From a checkpoint of a small transformer trained on Wikipedia: vocabulary 1558, untied embeddings.
MLP neurons of a small language model. Each row is named by its layer, matrix (gate and up: input weights; down: output weights) and neuron, and shows model dimensions 0-255. Each number is 128 + 24 x the weight over its row's rms, rounded and kept within 0 to 255. Numbers have three digits each. A neuron's up and down rows have the sign that makes its largest values positive.
After each neuron's rows, "fires after" lists the tokens most often just before its 100 highest values on Wikipedia text that the model never trained on.

L4.gate684:103124151112137143066153103107117111131157113136127100111155181126099160090098144111125161070087132138067127126090164163133131160093148148144130168104145102116117103133142140128109140117134158139104152154164160146119138120137138113145128118133159102164116117144108182116148142160195129132100135126123101106121153144125153191108106109146113165136102137113153162119115139113102082129134115119120144132047150151084105096129146133118122151120184137135150161139145109115068089102108157135162124120127169112134164125159078140140100123162126139160148123145137130178126127147133098159113102147124114155140092109119134120152107160154131113122145144150118089102122135130144113139077108135144122125092121135111114100143116133113113139156106187132092131106142111101108138117124095
L4.up684:136105109118098121090160106100168138165099182098100115164161125122113148130147111118095129121142111141133114110169129130114127151126133171181177129088133133050142146156132133154148134087145094132117120136086125089152126139107112109095103103135093072138094141143117127185125119150145120102160090155149122147142140132192163130151137117144147137137124144148170094117117110139136123087142149131136135130108168111114068099150141148164121140096120119129137139153119114159102150145124154155106093118120133079170130103102127092118091095148099113135160134100126110102120105124092123114088089134119126125137133150142129139164105118107128124104140095117133143122110149125157152128147156154139083129107100100137165143113175152117109126132123131198161175097087120126139108142117133
L4.down684:153125143150119130107138130125137128132140195103128137119106108105139142116095135127126124129103106164129117089172113096140150130126151121151157119130108126137141147148129170145132075105102112121125126135096154177124149115130146105105111088119171140149057089088160116149127171102149154143123147153132124144162110087146091127149143119174173116118103113106149145122124090139167164124140093141120119087076149172093118120126130145131079165071141116105136152168096135135131121137103158189093123136139096100126143112110118134102140167131139126159140124143159161096143105125128095128132134085080113122145160113098141112129161134128132143122141097115085092125105153113110150140173173146111130149120161126112169149150121109148140156137163090121116151084071161142110149135128115
fires after: " a", " Ch", " A", " w", " with", ","

L6.gate199:161125146129176121140121126122137144133101087139084114096139077125126153099135122099113121127096156070106119131167127135115115158140121091127108160126148160123149125119107142143101128100068124137158104134136132107130127155111140130133104095120118139140119154147165125111099162162114121139166131097148108122134124116093125155137144107122146144112123126154160154120159115099137137164127081138117136104153169109147132121119097149126119099183152113117127119119144112089134166113204118134125118124119094131121137143086111116133090128185153055099119138121154122130152079114125126078135150101138071119084112117082104144122134148167122129119139129114120130147144145113176092077131106075145146097125110063105106059125118106113134136138162119178125119146123085125132105101135143
L6.up199:117115122159156146162116174101162141101089124118084121086134056114147173139123128092110109079138158068131184124116154130142134156119118112168098145129135128147130097103125124120137084127071116130136112113097143135130116168137102142153097092080108146097093108139139130106104168179146113163118094107101128137140121092145144126121137138121129110134138174082128153112114125113125156137107094119100135104126156134175090131090133131120106126096104104140124146096104163129120099147147087123123115106152108184107178105130124110133119085111124100194148133141154103185137148138119119163161134109134128080071131104125125119082142144133134154134118149130101122104149131141148165103147134128148139145116154121141094114111124135147134166127171126148138139161108105110148111133131135
L6.down199:180126122140153132096150141147180159129134121096128145097161126108141127163133127122123120114117130179130111130130101110158144113140129176135101135156143122082107149149149095096153141109129170123096118176153132129117145100126094132166138149106109104136117119122114099097139194171101146094140109177157112118128095123117095202147132154112117110114134188169079150111147084117099115150143117142135114092148136140113122128114161138122114142124134077146144083160157109072139142172114156124143117127110154123128128134180104136132115127095098126117141139115127130135111129167111149122108138160166105121129103123131127106153157122148089165144144122067128126178133136111142102124144172135155159100095110106125086115145153132173115118124093138108136076114110092121106137088135122
fires after: " f", " s", " t", " Al", "if", " B"

L6.gate453:141102144122110106161116119095115113114122143147115132098111141154110150121119130147140132145121132146116134158104059105115098147082145155109176113156143070135101161137136117117096133107132120141185093123097096147158129136127160160103115135128173127146150138159113146134147112102120119107133151160161117112119106143107170128152108150085161136121122139124126175159172177138116132125093107135073107124085128113130108103081191162151147154127174125144099146116120143126104167147103074158091178090126114096141119090127119134131163141121102105107097125101141086121123109139102121168165118108153112116067129159140102107118116118197141133149133159135120155136146111136158082129119115142122131107150125141153120129141141122138107109113176156109145100136088101146126109096112107
L6.up453:125162128110131108091104110120102147121149155128161132131148133126110071126171103148122159123078175131075136144127157157114139111152134115117129176105144105106092150159144119143112139122122117084141113133107125113166102136117130171115062157149149134133134119178165153163150147120079146150125122162130138143074156170120153156147115149102146172098082114157148105153151111142150108121157124210147126159169135126099126101180074104147118133159134143132105104128119146088122085075087108127141164128103135088130151170148125158157146138118125120141129092097127086167153154108117115137104144118116139126098145143134100144105141117117131140101123115086087121096139108118109131088116115162129105104101147129112148128132158117136130140127132129085138153108103138113133118109120142
L6.down453:114156143111109119116164147071098091083150124102116129150087148122097128140127135143123120156149162139132109145111095126131148118111150105112084112152142115125077145113127134131099147065132084126090112116120167086146157131140141131150088154170117123107147118086146108091139119153132125157141144119181154115139061137124163128088138170115138150123148100134110105103128163075130135106124121120174174155144104161111117091143090123103147103143111104116113128126134148136124137118103140127087141124132159114147106121079118087135095089114123151107111095097124112140128130128102149126112096160137140127161150128109104128145135127087109158086162120126137091139153092113119117139141108154141149114107140133103122117140134087074145098165158138127167171131148161142072088118185118
fires after: " T", " St", " J", " B", " D"

L4.gate170:165139137181160144129152083104116100141094145152135141101139070159109103132128166161122110121100134194124135153105122075096134120115146147144123129131150100120117139136140185135143102113139132141162085148158117157102151140112069155137098134112103146116120114142123143155160119114108108111106139109147103143124100110099147145164133103158122142124103178168136150128130134128100097109128102131139163185128160135133138120109149127120133136143147145086179109114081132143104125108105104129137107121095151131143142121135165147148158147107110124106128116159122145130155174154136144084104096175133134174086115108137085153172084146109174127087147092124132126154132140159114117159109151135072114133124106111110106117143095089147136100163107127130154098123098109111138165171139104
L4.up170:127098127149142113096131111104113129114130095161127151171160125105119108085142100122127080128112125113110109118122143114155188161108110142085132127097137082106111153135106123116102113138153100120154100137179104157123117148083128109128105120139167135127143097131146112113132123094160130161126079128114106133183147150138185114122096181138151188115109164172078145119134121149115132128151149132115090151143180147146143082114093111106105120161146131111140160185145114078157107125154099152157123115114118114141131115108137123113118088100125161114141124115134141170105147102108105093118088114096112127131084137120078145123103107131138145100140110114124114131095150173150117114151129147090152133132102153109070138123114069141109108111104116118116098114166169142114151124113125
L4.down170:183107110136110101182142111147093109145093118117160133126139072167135123127159126122128154152144138156134129101094112152163147150101129153149100138108165093164159122116104164085061144152116169169097056151171142124124142135109149118153163112115117125148137188148125122119108126125169120134118166153160125096126118112110084134169122122121112130092108148128122126121116136090126143138120132156094116143170121140122158137120151145131159107144162132128101156123139130142084134166133130091103114141092091090115123136133106124133097113157153116151119133157189168122125141163154159168149164131137107159123106086129120116111137143121186152110117121169098126156114133127165104137160131122148146126131112083138139111121119139117133118193109140115126138137101089114102106147129086
fires after: " D", " d"

L6.gate660:113137134115111128101121132092140161167166116149130114138131154142102141121087165102074090113124128107133126142129120162150156131118125098130144121126155139116131142131151094136079134143125159117110112089110122132126084136090126058131127138127119130146124121148095168168145133116173154169173096137122106171090165121147122114103108152120115115085132130086131134065119116133110080155102173114152107123132141088152142138135104151124162127111153145125113123130152096141112113181141097184119150135134086155115160158130106093102155107090150110112105122067156116107138080114128123131122115149106134114118138141127156103134178079164096075129087098092120118130100126111151146111151121108131119136090094138136124082094125095104147133102123133146114134137075139124117109107095149
L6.up660:101106138097126126100153125133114134149107069066071101159144134118128090115129154124154106083097107114098102140107135107123126120133136121199128090122133108110120153131113145131079122133154160168114156086131164154160109141147111137106121141130147085136104167121155173131150126123188147159153117173125143130107134129119133137130145126135138121154141134113082135107171133135117111146112112158130117149139123121143117160156161180169095107084133139159102143134102137141116109113134150135139127087124122179122142125091146165084192138079119130129129154114130103126130135102134124122111173137153096142135115108113116141121105116144129114082085130102137167140138119090134139101143125137120134085132171137114096101104134166105153182151108131110112090138122077161165126105094095
L6.down660:095156092118131145105135111116155150157127145153089139137132147130152147087138127119082154089140130114121150123111141112122110135154133139118110147098138143130119131107177138178118100137160098134126152114158114178145136162122139139107104124100110127107127060143177144106100151122133116112080132127121087148103110142076110131143152089149130097163159109103144118163154136149146106155143158129089134159141124087087146106134150105116106156112087160136147158130146129140175134103119143142125099138140174134124134119133101109171136101137119160132158176140129182151108155096135186123142131130124152098105174101089097137143127132105130131085118130139127129136075119122102091112183090134112142146137119140121104140110128168097128147142140148093108065142194111119152122148145084
fires after: " P", "P", " S", " p", "ac", "l"

L6.gate219:101119139167208119096131095124108162145159128125131127098130125137152124169128124134153129123146155111153146136109130123098160117092152111113152113155101151132079114114157141104142149123162148104091152121123110091132108123156191161125144109128118119132162129117139154118140144132159149153145117140113158131154151101111147175142120174112090092157128112115134145142080114119138121127132094071149106136155130127104162195117145133124160137145105091120135128174174082108129102119133128096137149109116138111112128128152120143118076140098163135145105137089116122098133136143118110116127131133159131154099119127115089159125166117103091131198168124109128095114117147123143150090117123153118048153159164175133082152103151166109141103110107137120112139138099134098150162136127112
L6.up219:128091146137169135127149123108105099086140090114149134138125099167135111154134133130121100152139193153130139117098111115124199162124136149139108117149143097106120135145140140120132147132126173145131118123089108134145224105119113152144126112093133131155130156150119113102111116148182125114150138118117174171069135160111152106116105089142145117106150084099144146170152113126093114117145120102146125107150183115107144113113121098093195153118136123131110141101109115120114160144166132174134171123161131092096119139106124117113126115126129136084112101133139134100135145126126118128107110117113106114151157103155120155122136138109131129096058152158094147132136175094170155137089119125106117161130104094139144138126114124120113150149090116148151086133160107121135127161091169
L6.down219:106125162154165138147116148170144098140134123163094121093114146181068121154129134103095159123098107136123157093099150101128160176104138105128146103115074150067122150138113136129089135117126151149153131163150177106151129113126127125108178140166113113082133073131091124110110125153105147105171143157113139141126167143151101146139126064119105136101137109137121160145086103122136099112115139149170116159144129138127127128137094139111108070114136105146084118150132157167168108135157128124142135122141132129140136125131118127131108143136137089120137106113142121128157116134128123164154153150119143162144158131105107176132105166082099120147150129147143147136098113107148145101129116085149131159109102151125175130133124101134115145086129148098123106191168079093103158116104127
fires after: " S", " G", " K", " B", " F", "K"

L4.gate664:110125141096154091117100067146099127119129116140093134123128151156093132146117146069120133162117128134152112146113119111078118132110127146120116128104124119137100119098108074154130098076145111161141141159118095122115103171166187155093114154100161157131115121131133087138116114131163123117157165142120134133103112147127165131097094133134099161118115110152161120143117144154068128126153114110090087169114103108112090140162110113146133118127099117149123123120144114128176103137120104113118095140117171128110125120157135127131150107163125133102142130114138100127132114136118093157128107115131117121113105107154125115109139133067145051139128139111099137117163129101128133149133070101147098114132172171072111094118199125108124150122152064111089140122125117143134130111104170
L4.up664:118126153093130112106102119133056128152089119124140120063105153113148083117155130119113179118107102161127126145111080129147117148151130120130173146145104146119116105125127134134118152134128142130097151151117141092127142131160116147146138110137082103144137099148169110152101133101129140126115115110103150122096122166157094091093154115143095101140123137112108099110121154131158170093116093135117114090093120109107125113114122114136072139094123132131128105081135152107153108106136164120092141157170154100063109093143119124138109114164162152111155135085099115140132140124157157145141095109155138110153136126090131122098148137169112109150103072189134126152146146124139110114122131169157093131126091137153136127121150119142084080092146128102141125073130105136136179093127157
L4.down664:146117147139153147144123134145141139172119153114121159097107099130089144119098132146078167120145063121122139111140116088141146123139134128108085157098139171108098121163104157127116124131104150106103099138116087112093156108154100144115129137120112111123105101104134157156127175127087153115123082141170187141065101105144122111137100098154118116178130119145154108139096107100129158109099097159111158109159104141115129118151135114104178119110100135117098139157110141140104126142117138149126109146140101118141126150145106119105086122121135118183140150120127134154099175123133101168163118142136102134147137120107141149083112098147079153114117134122109103101073096143154061107160140111145117139113124160129103136156148166159129136138142132098136138094066160119138090113140096
fires after: " n", " N", " b", "qu", "m", "ac"

L4.gate164:119101124127135062127085123115112099135142116104105154122078088102089146099133090170090124097125136109103120154132123117106126129111105072123166129160118091147112121104102134130144101118116095129163103125104123110065086119131141117123129136130101115151134164094146151122153147149133122061168142120111095107148090165122129087143124172187122146165121080148118114112117163152137142113111158106116120123147134104117182112119111139166128168145132116111124134106097117119119132154133130114121123152131181131127106123157124153122111132141096102150119114118105115124170154127105180144151145122133162180124182121099152106146164192128130120126146114113149161071095113113165144107139134108099113134105107147117146101172139114090090095145113123150129154109144141152144104143145106
L4.up164:137135167138103097135113119118137093131132141117143152153126143155141153122117136132105128140147138112149115127155078079158130127129056113148094127092132161141137093158179123138113107115155099130130114129097175137160137153095112126086125180137142129132100132126143084098146169137131162165119121124139090176108163138117201114136156179117123164207143117111133142128167126141135120134127144125102128112094159164135078117138128124139104106103119084109145121088110091111172190159129128150109102127143158127127135133146127138132117133128126107120134085095149074130126168171147101165128124152126138159128107126126093099122113131094111109098137132114115167148183150103133124117127177133116111113143121084087129119146164114127108108108148108097134148127126117172126144155127147
L4.down164:160129172115137091129101087116133133121119084182150098135125157161157147147167174113108084143128137137146103119115151122163165106085092158133107142162104097143084153143122113188115082133102166139109157094111132131110180135152128152155119105161092167154102117158104106098140150077126128155153131103087114123143121123121114144118125129121114106106104076136122153138172109162143105132150097123134150117105115177089134139140133132126109134102145134141099119114128124163131108113110127086102115174098104136082156143127171122156137118110091125117118110116108142140107143162104091163137117132115142140116092147165116094130121149156113140131119141106143119122170115143164171116130179174117136092099152106147150152147131134101117128102192131094152166144129124107115142148112126
fires after: " J", " Geor", " 1", "ort", " 2", "J"

L4.gate518:165132136135138146147096107093180131133114130105123183142135169089120150145145115166121120201103122096140119127116116073128148144140122127111143157146097130171156108180119143124131104105152123131124097111129122103144070137107123120111126118172161118132151136133170126145165107133126117126122157126185123110143153158187138107092139098132162103106113165125143113099136144129167125158136125160083144141101146131134107101134158108113171121111100112133144116183129129129133124121110166119126136141127113166111155188105132130133121122132147138103134181123128109128079137098152113123088137160176130146138143126088126132098092138120152078096116088130109128138086141123066134085173127180161137114121118128124127102110134156145104118143140125118086132117113102158106079140148103
L4.up518:135111147117154109138149109111131151171185122140112152108133086120172162178145128128121152145107172134126111119089132146139107134130128132154143160167140118142135124146126127101125118136168078128105138137108183122109122145142142173141124125120112140146119134155113107112133189140135113143165143159135105161149129055148158111112087130119111123123115132135138123114088166137166154097141101149212144133138156129141130139120147123119070111105127130132140116165148116124106099110153169124160116071101112099123140125089078117160146126101060112087139113124155076139092099130121118124156125101141166123143157093140173137103139102150137135132131090145124143100129161135143136116155126150136085123188133151146107152123106161158101152107142139098096146137087105122121110130146126
L4.down518:105126165161149127155077135109138111099140081156108123105136170122108138069125129151108158172126095146116148150146166111089132127132135130120137111134132148162121149133110131104134141102113113091080122174125113136188121126170106125106085141111095115104148099096160131109139122100103136127135114125130126106131120132115092084109131118119163135148137172145174100076140127115132135087150093159198109093123141130109126137143099088087165151160139112163112164138119161077117145112069140138117131150145109087087169163076118132142121141142153111166159132094110125113107134106186114123132157123106108115114147151115121152155133104125142127126138118138110139142117158136067158116113129152160101099162162152106086102130093126112120123119171113148111124110126110120129121126135150
fires after: " L", " ", "ell", "ome"

L6.gate249:101112168133129082131137062132093118104123174162108141127125112134179098145172097168134173103146175111106106180103136092144124108149092180106129120123130123157124073114130153155166148119117140130143098133152123135107163139123148096120132114104157138120110122124146134158104105130149132130145163133131147090089131152133177121117126138110105094113132083155121106142151131103085158130152150123105112158125116097112133139103139120132156092096122126095135103163143090105131116141105142101088155117157115113127109145074150116113126103099106119133123053119142124144154154144162130158096126182114095143114116120123144127171109115149153119135113131147144125140119137118145167089161104147103121166139104133082145110168095073153121075105134117099148107147115111131124146133168130
L6.up249:155127156171128116133127105168153076082119141117125115118177117081130083117118095141116106119168091160156080137134089158190139178152131128136134124149147147122108087150135089157149138149159152141150142113146153154085106087094135116105151151124120151174110115191107131126172141102076190112157170115144102161143133123125131155142128138123100121147134148127099113099149092164103132147113120118116105116124127114130124136109113164148102146108126115181118147128139141158130131144136154096164147091144142126097125124167126141121160111113142104161104137146138127105127115159100107165141113109103144143121101125144151155130142125099115118123135127100146097149138149128089112143129165127122126140119132149152142148115148104081108159133164173087120180108157108172167153115160142
L6.down249:117110150132137147128126130144127129111129071150147140124095163151158110075154134133159126111123121130096129164105102152131115100155100146139115139111147127083174162109137090106139135146114108169098148148125157172164106120163142149135118141085118086118138176097104157104111114109146125138146094123103171141171143074170131120180174157154129102105103088155103133137131126132126105101149100130120115133150145107161113109107124168091121093119179117153156148164098126102114177081094150153130119086153178146092152113113148146126133126158118106123135121140152126114114159155145135118145149130136113151105130134109129070141173131090124097145132080119161126157149114099147159146112119124131093149097089148172111150167128125141117108140121149130129161126104143100159154151157108
fires after: ",", " 1", " in", " 3", " 2", " 0"

L6.gate302:126118115120115119149125149119103121151096168141133150150167141150127115114096167135136122113114142130165138160159145115142128113119118157148114152127150166146133098106142108105119136091124134156152104134122169111148111115125103078148103126094178128147139116134104066170151157105092144159171125175105132109132149143102106095109162115123101139124139116128154164111091128110077108165116138138140132107147106118087116142122142115089107131156143119138163144124100139091146218144115083156131150144107127130079185157107116128147134139127159161139115103097130097134079167137129110090120118109168134137123085091118091106112144106155156144126113128095153072132128138119134053145104131119124129101130138148101146118114116142141099141143136118124147110136080149125073080144138159
L6.up302:092116118093171107119122121168152078138135103105100142151143148111128136115158115132141141119114148154170139107123133100096122143102145180116182135116108157170123110126095122134115105098124132103104153111141095125168149165184134106153140114139121123131139090112147103136101139054127139144107124140113168154087135159072158122107148126137097089155118113127145153166111110155136113129161122105130117126140128113119089107144157122115152168141140149147091122098115144160161121168142121097101099115099129144111072135164054130136117136121097130135118144123087137156100148129151103095128144146084140105126113112125095102132129103120135151118103109127124087150119146136116076075184159151174130105149136158099135132130146171098134149087121177105129137116111104158130155137131131
L6.down302:101128133148180136116134131122126126079096108068131143102080111156157133113061119124104154118121153134114141106148145106115134179117096153133147077132121124095098139148173096136066116107117149132126106143162116135132140135144162124139140144113141069180178116134150133108120093135146158132144113150173118128087102110140139147143126115136153125089139093146116114150174149134073122155077104119110144128129149143129167110106139101118129119088118101106147156116139110097127163160130107129084140137122153085105143093176130150165102121095150143106139136134131111166141114124133122146145164114147104169181133117137196117121115126154107123093100175113129116113129117095160105151159105136125136118137123079107163114110137130143140129114119150109141095141077102130106148149141113
fires after: " h", " n", " d", " M", "n"

L4.gate627:134110141125109189106114099105158141141110117139116102153134108147141139130145157130130100161201120125123132177114118155148145133148135103122130100029124128144143098121120133150132156138148146105167123106150090145128110158133122117156091139094124163101144150138114122159149131148140105136089149128125160088149061121099115151128156128151141142088129164114105131102120114118114123145143153112103167112116097123130104153118139187078099145096134186094148107169125082095125139138118084123133160105099120143149163159131146113137151106113125125153148140110117088134209108173068146099149152119148164111097150145121107109138121152158144142119127144110140140128113102097119130120089171107111123109136128144094114105134115143138144140111080116139129138108162113125157104120125135
L4.up627:111149152117149129114121092133065176112088119141133135097119118093136110141144105105170162108125114123161152146116103140157146150141119108106146083131109112073103123108134139147125155083106127132148189144149119112128127128137157104109099149095153109120135124147123133131133132150135160113130123086097142118132083130111125118142102122132103148170101137137087119180101168135100158125158157139125107172081088110115102158130074141112106167139159148170118117147154141117155118108135128097098143128101138114135153138143119107137132132156159080129136060085164117146126111159101102142115101134154130109145140198142141107128153132126145103134137095118133108150128116121122173185103105089144133094145149132111118100159138143128075128093158109137123125104143107081116136101073104
L4.down627:113150073111122120071111133134128100092166117102111090137124104106144149130117142151154119127160142128125169107085118065140142097180117115140147149102138105140071149129115145132146110119129139102095126133085118144110146116129130107156117149119105134126148142147142109120128124124152140110151130164142097117090155141125108099130108125100103158149106117112135153102102151150092147094098144137130147144105117086128108123116104155157110138156189119191087089107113091102138128115140145136151127103164129108146132134098119114150157134152168115118122134059122109080081127113160155101112166104155136118132124176136163115146129123145138125118128166160112107148146144107126156153139126146120107137139181123125142076143116160146098049110126147108120163154137126122201105150132139
fires after: "e", "o", " be", " Re", " comp"

L4.gate194:075128142184136126123133095137114082085107137126091167126136118163165129138165128121140138126165136108134090167160129100084147080133156186168132129103111120159098152137157115110161106117128126116099149160081136102126059160141134108123148139135164122144109157140110170156106148111141140103105151149112164148102171147106122129141143116131133124122144107131152136092165132103144096101129135139111113161164147084125136170114126114104144128107158123176129143143121137113136097123149070130133137111153111108103125102136108103166114111118109099089108137073106150103170097162126172167122152105137094143121120159093121102142140096138129124119175151136123091133136157142122108133170130139143125120105101114107103108138119163083074140113124163133146182158110129126140122128128112
L4.up194:103112118150121158138135178149126099115114133113068123132106104160099110142153111123150122087108163122065091164180147143141113140122120100151120107130141138110056072148164109125136139123131173107123152114101140112105115140146158092155134124133150127159152105159116133116170137134127116172165136107140113137131142148137116083132099130142157116085170137109121133122150129117133140128148117120126111147122183077136084135148100151156129128105094064126144114076148057120115127106158117170161148070097160147158170122125103146140125158103122130141146084166151100107121122122148121172145114111144111114153125103129070146141114100130144145127144136083100132132128156156122144169120123121175146106148144134107148097137093138118121155165107142152129137121116133118142145140125112
L4.down194:132118127081177144096118102146144146092098144091097155158087116108108096055118124143103122138082129148093124103148142127134152107128121150178075168119139165102153102117156101156163123119133173114100101086117134152138131122175108121099130108146122086140155129121093133145114108177113121109115094154112158151124119126108155124096104153144109117124142141124134104153134127102166149129085149151127149129112143084107126114075117207146076121109102103137114132119157155132149171125109139135135126095116181157162115117157122127118139130106133099118116153150163072132138146133112137139138123139123121127109134122131096141151092091111120099103138101100116115106120148121136124146124119118146140098110126131125112136152118180168066137089119138160102153130158138087098146116082125
fires after: " B", " R", " s", " M", " S", " p"

L4.gate624:145145142081103114076124124152064098085144085179104128122126139134117116123138098122143123172109115169164105131123098142099123160149152138131137130133110154135161139119123127149143089138116094141118112129131092126144064136128108140123103090135136111172123127112135124127146168131122129135132162096120148185112126088162152149107139122106130139110132105147159142135129164132118129112141095103113107157138159103088125081115097130088092130132127126133168142114104122087179140064105157143133159153133138152136104128142114132096152128115155140154151131135166138107119095162110112115164156143125123152149176141092121105142121113114166098165154116152126076106145129134155105129137126138128093145094070183094151134105174140083170121109110120189117107147118113132132103152151140
L4.up624:148124120162132110140127136170125107093138061112127108129106130128165130155133139162100140127148136093127157091115126106125111122156092154108117152116146108146091090116139105138148119112098145141107107130106106155101134157134125091140126135141140141151170112165113135118110103154114136139140114106149176114112114155093150150126157158184098083069118117139127143144132129090158120154119167142124095144147143154093112167135125141146147109105104143134121171140098148128109160120107121117104166148109113128126084139146123149139152175119155131165148110168109141174142090104136136154133120106134152121146140135106162074133130155150154192115131109106155089156107118133131101115145133144143130137097118152118121144125129137124241144138168143101090106156079176099117153135127164
L4.down624:112091112137153139139089165147141112112166088139165104133140126131188135145123157119134124109132125129115163147097130177154146129135154112165120144155123161129108143151134123105128136118179141124140120165099136119173128086126134136115112156164092107111119186164144103146156123110151113151128157117120119116098139142101158167108152117093147150117105159106141124126160147103147173132111137145130153142128134124136087102105162118171081191193127135160127109138145109157097113127163156120150160175086142106078107158124135163107151128128115096122132168137126136133153120151120097150126154136099147102162113107182165099142112116142128110143104164121117149131083159113107146117131089100122137144109117081168120121101131127150126110111145144114123166132155065144138137166097093
fires after: " disc", " Rep", " b", " r", " gu", "in"

L4.gate515:129125175090128127111126089166129138106155141087123073132144115107104129109156121140105106143137176138155154120096146114152126105131132131071153123145128123129124117092064093154095138160153094152156146154159123179115129120134132081110160157128138126108096181049137123107112142121094129138181116114129131132124153088143124153104148158146121097119148117122149126122116086125086087112128133132136086137106147084087149126098150111161171124121157160127153109113118108134126092142123127130136112114149127094126107099137083151139120152138119163141155132110134120140164127124127171144155108120139138122121124112150121138106137117140147109110142127156095155156100147134147094154152098113162096147110151165073145133155145128118117107155106079126123102146182150110136120180173176
L4.up515:126118145083135140145134127109101144142165126136130083126148106181093141125197099130084100169150104082133140120116119116134137158101131142169152126134173135124123099102090115138176111118111108135119120146120099141144106073121141135163104110134080105145119110145129129116090126116126116115136167148115124120104146151134103139122125129097146133086089127112134140103094134102128136236159084124144137139131122137123114137104159082177117098126112108153158101141131121087123105123113098135078175128112125120135123109118138068125065155152151168113112124116171129130165123127127088166143140162148138105134111128105106093163094133163125111149110089178126147145148121099138091133097161123137105138121157165121118129141153133109161134139127154145132124144123111131148124167120103
L4.down515:108121157137099127125166137116171157158096133098117080129171100118095141097193095162066105146150138132147114111145135113106111129122118155147105138146131133124135109124114165170132161133122111201127125123121156139094116108114128137095115163158088135126151140097083176127164151109157133155150147118157153138104128117127112106154125155126071133125149091135095134110099094144162130157119129101093134177121081139072127125112106136145139136097080142181098101120126114156149107110153107147154119114126151113119109112104124113124091126124168141104099116119173076137109157115105118125131161133156113111141121114148128084094133126144105158143152102149117158131167144140138119101155120126181186086124152129107112168138165139110115115095151136123128124130156134128130149168117122
fires after: " N", " n", " Z", "N", "n", " a"

L4.gate112:114146117136142129188140143140105115121166073122090136118153125170153131098086140099116138174118123132160132139143112131102143139150150105122125135129117188111156095158125111115157147109114133120111129097150127130122136125123129111140105121129114098101132125178142146108153145154099184142129083119131133118122121124143090152086113118079110119140122125141125128142129144138119180156100144118084145137101102139107123110119121107118125182121086108135183167159150127132145145125112100103167096113091166164129135167130146099150115151095150133148162155102155118135143122173151169151147100114157131124135116087121124148151120126145099134141146075139096112154168110071151113152155140167140170098123108162136142149111095146131129135088165132161196099119126100139082130096136073
L4.up112:109126138077138141120149095153143133125143173104125109107144141150181157170167140103105126127065128158140142131162113121116130118115095136123123114139133118133123129136095118110119126118114176143132154058075176133148123116170096095169136103187156117117129141140100124157134121128171115135110145083135117129094122146108182148135122115101100120146159131110136123135120146104159132119107124098161087112103127116121118132157141093133121124112136079199106125167151106124155142147120118109112134164151118116069132112106099125124091156164151127101092151130086172184119159098133171139156148144134176126098106119139138152128139127145104113126162136092109104121103137091121091136121124154110188144102141127136153115104138116104164186129133107127131144138152133168135137131111125
L4.down112:161138142154104140109081115165141111114117100120175119133124150134094139104117132133118103106153133088098125137153116125106121137138123109113102142098143139166141108097124094145069106070129096154158136106124096103158129103128173158123119098139120111141115167077179125129120129114113093105100103095178154104093117145116126140151110134113168111151133142138122165178141117126163121116097094110108133131133125149147129099110153174124080146091187106110078085153117142143120203144127145130160118116119104141110103164149128102129140122137135128129142115130138111116139140123101108146136153155160107134104141172101118129125128131182193109101107144089111133146108153117147145110108154128150091151132132123107112101174204146089100138135115144138118129101169135090135134141143127
fires after: " cl", " b", " Cl", " r", "ab", "s"

L4.gate479:107098100121128134146162130088132138110142161142130124158139098130152110108164132084119164139129109142159143137127153115149150159129170145138127133127132122153150121123118097128101115120159115135133096113113128067178120150142124163115130087137177131092085149111133124125140123143133135100128123125146176092079186097122133142142155151124130091132140091143105100117119089119140157190125129150121154173161153089155136139112120131143128150106132134148104132093154138109148109152148108132150105142147125126080101132115108080150150150133146099113111158148157105088124111111108125091139143142124122166078151091173120097117127184122114130158162163128126127109103139121090134090149090137142143084139128176133162132144119096113098163095147113156123126162087167116113132198179140
L4.up479:123104137162175116131136097142138133127143143101113190091099105124076130124158099130123143131134119138138161121131124109159099111091136186151121094117129127116191127116142101101147113115134130114154130141122135132157087142085106142134150110131102135139192122070140089128183135142118143155105152129152125137128147141144093111119111149097153149148138107119117097086165172138114132143126119114182152090105155136115085098180135152148128135107131133140144113115143138136134146099097176110173109099124131136129092149105141162095135098154119119134106122090109146139150127123129107168101146146167105124182106094091177155162124121136123112128080095104123120153120139120114085118142123122166113144120066115090097145097096108127138132119126146128094146145119143153109076139088144
L4.down479:155122148098162125103096155122173134073131157144086135141126117141041135153152119129115152144115164134141123111095105085150125117151131081111144148150134123120082098070155135176147150138056138156128117107124156138101122114114113137136129109116122160124171127102142101164115092093171158106130116167145144128097167105115122153106113119072151120154150125163138109106146147140125140137150140113114154113089065128116137108146129147140142145148130143132088177164103179127111137127100098125108104098142112129158146111133144107111075080108143158131106154131091138160143108108125127125144155123140140099106117121122148147125109127136075136116143122141079150158137144122122155115127133119141100118165177140143146146132116157127161114127148122156084120098105141100092149103111102
fires after: "n", "t", " N", "y", "re", "ch"